Weights of a small GPT-style language model, trained from scratch on English Wikipedia: LayerNorm before each block, 1343M tokens.
MLP neurons of a small language model. Each row is named by its layer, matrix (up: input weights) and neuron, and shows model dimensions 250-313. Each number is 200 + 30 x the weight over its row's rms, rounded and kept within 0 to 999.
A block is one neuron, or neurons of one layer that tend to fire together. Before each block is what it responds to, as a language model described it from the Wikipedia text at the highest values.

Responds to: Pipe and space tokens right after a row's opening pipe or first cell in wiki tables, e.g. "| 1 |", "| Pos |", "|  6"; rarely list dashes or headings.
L2.up893,240,212,212,188,240,186,185,176,188,203,137,146,184,205,168,201,255,230,186,196,206,228,189,157,186,195,186,188,170,218,185,197,199,235,198,183,233,177,185,229,203,178,187,213,195,229,218,208,212,179,237,187,165,248,201,164,182,181,193,192,248,161,202,176
L2.up1049,203,269,195,177,205,217,152,168,265,200,194,223,163,142,141,213,243,186,201,138,183,201,207,164,262,208,183,203,185,234,169,215,238,164,155,228,194,196,225,177,187,189,181,186,210,192,226,246,233,221,164,232,207,153,189,217,225,175,177,199,222,214,220,209
L2.up1120,126,182,227,192,220,201,198,297,219,250,213,211,197,220,188,217,177,175,161,210,208,148,210,233,202,248,170,196,206,224,213,231,185,203,196,175,190,205,210,197,125,228,163,190,229,150,230,209,229,144,227,240,184,214,185,145,207,265,196,209,209,225,238,179
L2.up1555,203,170,230,203,258,210,213,181,272,244,213,179,235,139,144,160,175,175,218,205,197,211,186,187,221,214,226,185,205,227,207,208,197,207,222,204,188,195,266,213,219,205,172,235,217,214,240,223,202,190,219,192,259,169,196,193,203,159,198,175,194,221,227,192

Responds to: Role, rank or kinship words that come right before a person's name, such as "Former band member", "Maj Gen", "head coach", "Minister of", "father,".
L3.up85,214,218,172,239,239,189,172,241,214,220,194,243,213,224,232,186,156,215,198,162,204,207,210,196,243,199,228,173,145,209,187,167,145,211,189,174,213,237,259,185,209,199,163,190,220,230,161,237,216,156,175,176,235,164,198,206,187,188,213,163,195,229,163,156

Responds to: Digits, or the space before a digit, where the number continues a counting sequence or range, e.g. Scene 6, Step 3, 2013–14, numbered table rows.
L9.up283,183,183,224,207,149,185,246,169,212,205,166,227,177,200,204,197,186,188,227,271,205,156,234,238,224,161,208,196,188,176,163,243,191,264,189,218,171,177,233,166,212,181,254,122,192,174,184,167,186,218,155,219,197,169,166,232,207,202,185,202,204,164,173,225
L9.up361,174,200,166,185,201,247,178,201,225,208,206,203,235,193,180,192,204,245,223,230,167,200,205,206,217,181,249,169,226,209,236,155,232,199,166,197,213,135,191,232,230,186,249,206,183,204,207,209,253,197,221,201,221,252,158,213,241,192,137,257,169,242,216,182
L9.up395,182,174,194,176,259,120,206,175,225,203,197,228,214,217,203,264,217,185,189,232,193,209,207,180,142,214,195,197,162,217,176,205,201,195,179,185,222,196,216,216,254,222,250,218,196,198,232,189,194,128,237,201,187,183,215,182,223,210,251,214,206,178,232,172
L9.up521,230,195,212,204,235,244,200,216,245,192,163,190,252,169,224,207,229,213,224,211,170,169,184,226,173,239,267,169,188,167,194,193,212,251,196,215,181,140,241,241,189,181,191,242,219,181,193,214,199,243,226,240,216,246,194,239,226,178,154,207,189,220,240,195
L9.up585,190,203,218,212,275,210,210,225,191,208,195,256,191,193,207,137,210,185,226,213,218,168,210,140,181,207,190,199,215,226,173,180,235,191,198,220,183,184,221,217,242,184,184,208,210,212,220,236,214,235,257,222,206,244,189,228,211,145,229,227,200,204,139,147
L9.up696,208,201,207,184,166,201,273,202,177,215,182,226,184,223,242,236,168,163,243,221,140,176,192,202,148,153,224,213,171,224,211,103,193,217,232,233,198,184,172,153,211,165,271,174,163,175,218,261,177,172,158,216,246,223,191,228,195,219,201,153,160,167,165,196
L9.up758,199,198,208,228,213,203,170,215,210,176,142,192,234,219,194,171,232,187,225,235,230,198,211,183,209,241,210,223,155,240,181,225,234,166,159,175,166,211,154,148,154,237,220,162,163,198,236,201,189,213,204,210,231,163,220,225,225,198,225,262,207,209,190,192
L9.up801,179,199,167,220,217,217,270,182,266,191,219,239,211,166,186,251,216,224,202,232,189,160,183,191,175,217,252,178,172,251,197,205,209,137,189,183,226,131,190,192,217,202,234,229,176,232,250,188,172,234,166,202,199,207,205,167,194,238,157,172,236,265,206,181
L9.up897,171,186,157,231,181,212,171,218,165,176,212,175,222,173,229,160,225,187,186,221,207,205,161,224,258,166,216,186,134,196,231,218,219,193,212,213,250,159,136,216,149,179,233,204,249,224,242,210,190,141,222,180,221,220,174,260,226,183,234,218,192,178,223,204
L9.up1018,210,216,176,143,226,208,161,203,245,210,224,205,203,145,217,179,135,161,153,213,188,213,137,250,208,223,244,181,127,203,243,174,271,247,160,201,189,192,213,213,201,216,218,208,181,177,176,195,189,172,264,244,160,154,172,190,197,178,211,177,202,232,219,144
L9.up1131,191,204,151,190,183,240,271,198,199,217,174,178,169,146,175,207,212,208,193,201,240,198,172,236,229,197,263,191,223,229,238,215,254,211,222,217,184,170,233,217,176,255,209,191,206,177,177,211,190,218,254,203,215,205,146,192,228,238,134,208,191,227,191,209
L9.up1359,212,214,172,200,219,206,199,262,257,144,180,230,173,178,189,162,144,193,196,207,223,142,191,237,192,203,167,173,232,229,208,188,159,236,175,243,136,191,230,189,242,212,198,191,197,201,195,173,259,200,195,182,185,206,178,226,221,249,191,206,223,141,150,232
L9.up1637,181,226,188,168,182,224,259,235,234,221,219,193,166,219,195,204,157,202,150,197,231,110,154,288,195,231,212,213,199,234,234,192,214,186,208,237,192,179,251,227,211,167,153,233,278,156,191,183,220,220,165,189,105,198,131,217,194,255,175,202,187,213,217,195
L9.up1818,167,160,143,227,172,192,230,236,218,195,128,167,199,176,230,213,184,155,235,228,237,137,165,213,215,213,243,182,229,226,188,218,177,220,169,135,160,192,207,226,172,187,175,259,207,199,153,212,215,219,228,193,221,241,208,204,205,222,178,213,226,166,194,162
L9.up1918,214,220,209,217,236,195,215,204,203,155,189,214,201,192,205,232,183,209,218,222,225,186,168,181,223,167,194,192,133,194,211,218,222,232,243,185,255,196,241,172,218,182,193,183,105,195,227,211,185,201,204,205,167,235,178,239,214,207,179,166,258,217,220,178
L9.up1944,187,236,173,222,218,213,259,196,250,200,189,178,222,139,212,167,156,170,287,202,230,201,204,221,205,198,202,228,200,180,240,195,167,220,158,199,195,200,235,214,167,183,226,128,165,222,194,214,174,177,196,233,220,224,180,205,183,234,240,213,224,218,196,178

Responds to: Nouns for physical quantities and phenomena in technical or scientific text, often word-final pieces, such as viscosity, power, pressure, motion, diffraction, electric.
L2.up47,207,214,222,219,194,132,187,180,195,220,208,198,221,167,169,196,191,239,167,160,163,218,257,152,202,230,251,216,218,213,175,200,171,194,193,219,205,157,169,203,235,174,214,170,147,181,224,157,171,208,176,234,202,229,190,200,204,228,171,238,215,208,218,195
L2.up280,211,194,200,182,125,136,167,152,231,197,165,248,212,248,180,213,187,211,244,160,168,181,207,155,167,180,189,198,190,180,211,260,142,190,232,213,194,185,210,203,178,215,230,194,227,230,183,227,208,159,265,184,160,199,175,205,227,216,159,191,168,196,245,220
L2.up1010,231,170,199,152,209,141,225,259,223,203,185,231,235,212,167,187,155,201,194,192,196,219,181,201,270,224,191,183,125,172,182,192,117,219,211,187,211,188,160,152,168,191,156,177,202,218,236,222,208,185,228,175,191,208,242,193,205,221,191,204,223,197,200,256
L2.up1696,193,166,230,225,203,228,235,201,205,179,186,205,212,151,179,184,160,240,210,179,157,248,196,155,184,178,172,240,200,267,209,218,184,193,266,187,242,164,216,201,198,183,152,153,127,226,209,212,216,211,229,196,186,196,192,200,231,183,200,197,146,183,207,274

Responds to: Pipe separators between column names in the header row of wiki tables, e.g. after Pld, Candidate, Team, No., before W, Votes, Title.
L2.up507,169,219,204,191,185,185,204,194,231,237,201,213,205,194,215,194,216,231,275,199,205,220,221,207,184,179,185,227,172,197,192,189,222,198,162,159,234,248,279,201,206,236,196,200,247,184,212,162,142,166,216,172,233,172,205,165,186,149,273,256,165,201,159,174
L2.up1511,226,162,246,189,226,214,177,135,212,227,170,232,232,202,164,148,175,184,249,225,198,187,190,202,217,191,201,238,247,159,135,174,193,163,139,190,194,205,224,188,233,164,240,193,270,226,244,201,234,204,202,254,174,204,174,186,234,192,203,235,231,147,180,227
L2.up1573,169,182,156,182,190,181,163,217,145,209,218,196,188,225,202,247,202,210,190,212,219,240,168,175,167,225,202,232,244,225,199,216,228,200,149,203,243,150,213,199,174,152,222,171,219,237,200,158,222,215,142,223,254,179,192,196,241,212,216,218,183,215,277,131
L2.up1610,221,199,182,229,217,212,198,201,254,217,216,204,181,166,169,171,172,187,179,200,180,230,247,251,230,238,161,230,251,211,246,159,183,190,176,204,209,235,178,253,186,182,258,198,248,242,193,213,174,189,194,186,220,184,196,168,141,217,231,188,178,232,255,260

Responds to: The first piece of a multi-token word or name split into fragments, often after "of" or "the", such as g(ermanium), Rh(odium), Ben(esi).
L3.up580,197,127,202,155,203,184,234,192,168,164,181,172,217,187,196,157,232,204,176,177,204,230,230,177,196,164,222,196,235,180,211,178,139,264,177,255,210,180,287,178,227,188,193,224,231,237,172,191,207,270,198,206,235,208,108,170,153,222,213,180,223,179,213,183

Responds to: Tokens that directly precede a personal name: table pipes after rank, country or party cells, commas in name lists, and role words like architect, Republican, actress.
L9.up148,205,215,170,191,259,261,133,215,156,150,174,281,222,234,204,164,185,208,244,144,149,238,146,190,209,236,195,218,175,275,243,200,176,195,195,161,222,138,249,178,215,226,194,223,197,189,194,238,203,187,218,196,181,229,240,159,215,218,245,202,285,177,208,198
L9.up519,166,195,195,212,185,204,229,224,195,187,237,165,204,160,196,152,153,194,201,149,211,161,243,206,154,192,221,195,175,177,242,215,230,185,194,164,176,224,201,198,203,270,206,200,200,187,169,202,199,258,200,182,196,177,184,218,203,178,222,210,199,143,203,189
L9.up551,212,221,198,199,180,238,152,251,211,264,198,195,198,201,209,142,208,203,220,208,190,184,102,146,163,195,225,139,198,199,235,197,201,179,198,215,208,254,182,137,212,241,236,200,178,201,236,188,173,169,171,207,161,215,243,208,200,222,159,218,227,204,186,187
L9.up669,206,161,205,217,215,163,191,178,221,212,175,199,170,186,189,210,171,212,219,182,202,173,190,197,202,186,230,204,212,190,243,189,187,229,209,166,208,187,151,236,179,150,199,206,159,189,183,193,194,166,190,208,252,217,236,189,189,211,153,195,181,197,242,249
L9.up752,262,219,213,161,136,248,175,181,152,240,192,173,206,218,242,183,187,183,214,197,223,172,256,194,230,231,260,148,175,235,258,164,222,270,193,252,213,208,173,190,175,254,229,192,178,187,191,158,185,192,245,183,262,175,264,216,237,155,270,189,259,239,151,241
L9.up830,201,185,160,190,117,196,180,197,189,194,190,232,239,246,175,185,205,216,226,199,163,232,271,194,183,229,237,217,232,164,295,201,202,230,204,128,224,182,156,172,157,222,204,251,204,170,183,227,185,205,197,241,190,209,180,220,230,156,219,208,196,197,199,192
L9.up907,196,188,242,232,165,208,181,207,192,167,206,185,226,245,212,189,218,201,201,207,168,218,224,188,223,217,190,223,237,236,224,230,225,189,230,174,155,226,202,225,161,275,242,195,165,182,183,210,164,198,225,195,189,173,228,174,204,201,202,171,204,220,230,149
L9.up1046,191,168,211,237,185,205,222,177,231,198,134,216,178,195,162,207,192,194,197,208,170,140,253,175,247,190,180,176,148,173,191,180,174,187,173,162,211,182,183,203,171,259,206,158,180,151,238,174,207,161,182,187,223,190,195,208,208,227,285,211,201,198,205,168
L9.up1438,217,185,175,185,148,199,169,150,196,171,187,223,235,260,272,161,202,177,222,204,221,200,218,194,193,173,179,176,220,160,232,230,239,214,263,226,205,196,252,202,192,210,171,149,161,114,180,233,202,175,169,221,229,176,208,210,230,203,254,208,191,169,177,197
L9.up1447,188,196,187,198,165,190,196,193,223,181,204,142,202,215,230,211,167,206,218,195,214,167,235,266,178,171,260,229,149,229,255,228,213,179,157,239,207,207,173,206,156,216,135,205,163,206,194,173,219,214,155,182,219,166,149,170,177,166,212,206,166,223,193,234
L9.up1531,187,196,179,259,174,236,190,215,218,206,208,198,251,190,159,207,191,205,251,215,219,182,205,219,200,197,232,197,172,183,263,175,183,194,160,224,211,209,176,181,215,255,206,234,194,153,237,229,160,209,205,198,224,214,215,188,220,176,213,207,203,193,232,171
L9.up1599,191,194,217,191,241,182,222,156,175,173,143,182,175,211,184,182,127,226,220,194,166,189,232,173,173,175,209,153,181,222,140,235,240,183,224,206,206,175,203,211,187,249,186,242,173,230,192,234,182,209,217,194,219,180,178,192,238,167,224,206,215,166,245,168
L9.up1620,140,242,173,181,191,235,235,227,207,232,206,195,219,202,212,202,179,188,221,124,216,165,230,154,236,258,259,237,161,224,205,178,223,200,212,178,228,174,192,187,162,212,249,223,212,189,219,197,164,190,208,217,199,247,164,238,188,196,210,207,180,159,256,185
L9.up1659,164,155,194,238,182,261,213,224,218,255,154,200,230,186,194,189,194,204,190,235,246,182,194,251,240,188,268,198,200,209,200,201,190,225,226,151,203,154,165,154,216,211,217,178,192,195,272,199,206,221,194,234,184,201,175,204,281,156,210,229,149,216,219,191
L9.up1807,207,219,192,202,196,177,172,218,204,195,142,196,217,235,244,164,206,192,216,125,161,173,251,190,208,241,228,242,134,267,197,215,246,199,180,148,231,179,207,162,193,179,271,234,236,244,197,222,211,178,186,212,208,186,254,192,191,149,224,180,186,228,189,199
L9.up1925,247,201,146,219,219,225,197,211,174,236,195,254,203,176,245,216,168,173,201,213,203,241,196,161,248,214,194,210,210,200,194,175,205,218,177,228,245,187,248,155,208,212,240,175,229,186,197,219,208,168,226,211,173,146,193,220,171,169,184,168,182,229,212,153

Responds to: Commas, conjunctions, pronouns and word-ending pieces inside dense chemistry, physics and engineering descriptions (it, or, -ium), and dashes or colons before instruments in band member lists.
L9.up89,183,203,217,194,162,206,193,155,244,204,203,265,181,234,205,237,185,243,273,188,204,171,267,171,202,190,211,211,202,217,228,234,186,189,173,209,273,183,220,228,200,206,157,170,209,189,190,204,211,204,228,263,220,161,169,220,133,206,240,214,221,215,212,157
L9.up102,206,199,220,226,140,162,213,175,210,232,197,155,216,189,175,236,196,201,172,226,152,219,205,222,162,215,233,233,204,183,213,242,166,255,218,183,261,227,171,165,208,179,213,214,192,213,203,207,217,172,194,180,134,257,158,157,196,217,142,131,119,142,163,202
L9.up110,150,166,179,192,148,156,188,143,196,230,193,202,209,210,186,229,161,129,183,178,242,220,170,187,152,230,178,207,214,187,220,215,249,200,222,243,207,220,181,219,187,210,251,219,220,180,221,199,233,185,254,230,207,288,189,154,181,228,221,159,168,129,209,189
L9.up131,162,225,162,246,210,188,137,146,178,194,175,168,198,189,173,187,221,167,185,153,174,181,179,184,211,242,221,176,168,219,220,255,193,201,203,212,176,176,206,235,178,184,196,139,212,275,217,201,187,161,162,218,193,180,228,212,197,157,179,188,170,196,279,245
L9.up197,207,188,176,208,208,182,193,186,214,214,207,279,221,258,150,225,189,178,226,192,244,197,213,253,228,213,175,201,200,239,202,225,226,197,247,177,218,282,175,240,183,151,220,210,206,148,194,204,229,155,153,169,204,187,214,198,189,151,191,159,175,184,219,185
L9.up309,246,231,159,231,218,196,248,166,184,241,213,178,214,225,125,206,217,156,188,181,137,241,270,253,174,196,201,235,234,183,192,203,219,194,162,163,206,186,237,172,229,162,227,220,183,240,265,252,120,203,190,211,168,200,184,179,171,173,211,158,188,212,182,228
L9.up331,258,190,173,162,142,181,247,157,185,220,213,205,261,270,264,186,239,199,183,236,207,182,204,219,153,191,184,184,184,233,207,172,225,173,162,233,164,206,266,201,236,229,177,168,208,209,125,210,195,98,233,227,188,218,166,193,197,196,171,193,236,191,180,206
L9.up462,251,201,208,207,227,215,186,190,216,160,237,167,238,218,109,206,214,215,204,171,286,209,153,219,186,185,193,194,189,200,191,233,195,210,229,209,237,208,233,203,189,225,240,199,230,228,232,278,215,210,201,196,214,151,189,108,173,216,146,178,202,238,232,201
L9.up872,212,202,226,225,210,157,178,192,175,200,172,149,184,163,167,233,217,202,160,213,188,160,215,194,208,219,195,161,213,194,173,263,167,229,257,170,217,235,234,231,154,160,226,214,179,203,172,265,177,195,191,215,182,192,149,214,220,181,167,196,192,174,193,189
L9.up1182,267,225,166,202,195,163,205,195,220,208,220,187,236,246,187,192,196,214,228,200,226,213,200,198,152,193,245,225,234,209,230,243,197,173,247,207,193,194,201,235,212,183,229,219,136,187,164,212,193,204,181,199,166,184,213,237,251,251,205,186,210,208,200,129
L9.up1195,248,169,210,240,238,212,220,209,271,231,200,225,218,215,214,180,183,192,161,213,194,150,186,253,165,209,218,185,146,193,218,149,228,178,209,237,230,191,225,204,207,228,200,154,226,224,197,201,151,223,163,169,189,202,162,195,185,205,199,226,198,223,188,200
L9.up1234,169,236,176,253,191,208,177,213,217,257,226,194,247,187,190,222,179,194,191,219,187,202,236,181,173,168,217,205,218,175,228,235,226,161,177,206,223,225,221,180,205,153,205,140,200,229,217,192,203,219,184,216,178,175,170,144,196,242,209,212,243,181,203,169
L9.up1265,221,251,245,236,189,230,224,228,211,186,142,196,167,243,138,205,238,209,213,163,205,180,178,178,170,234,223,218,141,154,162,245,204,224,213,178,194,175,231,128,206,196,217,209,187,248,195,177,209,220,249,220,186,257,141,193,216,274,214,188,191,225,227,219
L9.up1631,200,188,186,232,192,195,174,190,206,151,196,160,234,172,201,210,162,242,116,218,184,186,230,216,172,279,226,137,176,178,187,207,167,220,204,254,152,192,177,234,197,200,254,150,213,186,170,207,229,162,189,198,181,196,201,184,195,152,199,172,245,233,270,183
L9.up1680,216,216,131,196,226,166,201,194,188,242,204,242,223,206,179,238,214,199,165,209,171,201,196,242,174,136,171,229,229,179,183,180,223,151,178,225,311,234,237,234,205,142,191,193,201,240,224,224,171,231,229,238,242,195,122,191,176,189,223,193,192,204,148,180
L9.up1698,161,209,216,221,235,150,189,160,165,201,193,233,184,235,179,194,193,214,171,202,183,230,265,237,217,226,244,154,156,207,196,176,210,221,198,199,215,210,190,209,173,165,222,213,223,182,175,208,226,163,190,188,210,222,161,192,191,179,260,189,205,210,182,199

Responds to: Digits and pipes in the first cell of markdown table rows, such as year digits in 1968 or ranks 21, 30, and header Date |; weaker on "of" after "total", "case", "series" in prose.
L3.up117,180,239,177,207,231,255,195,193,256,136,272,180,225,134,228,160,205,203,188,190,195,162,229,197,198,168,173,184,178,174,236,177,202,168,186,200,244,182,248,271,200,208,239,187,205,145,203,202,201,209,173,198,170,201,217,190,235,215,194,253,175,197,197,132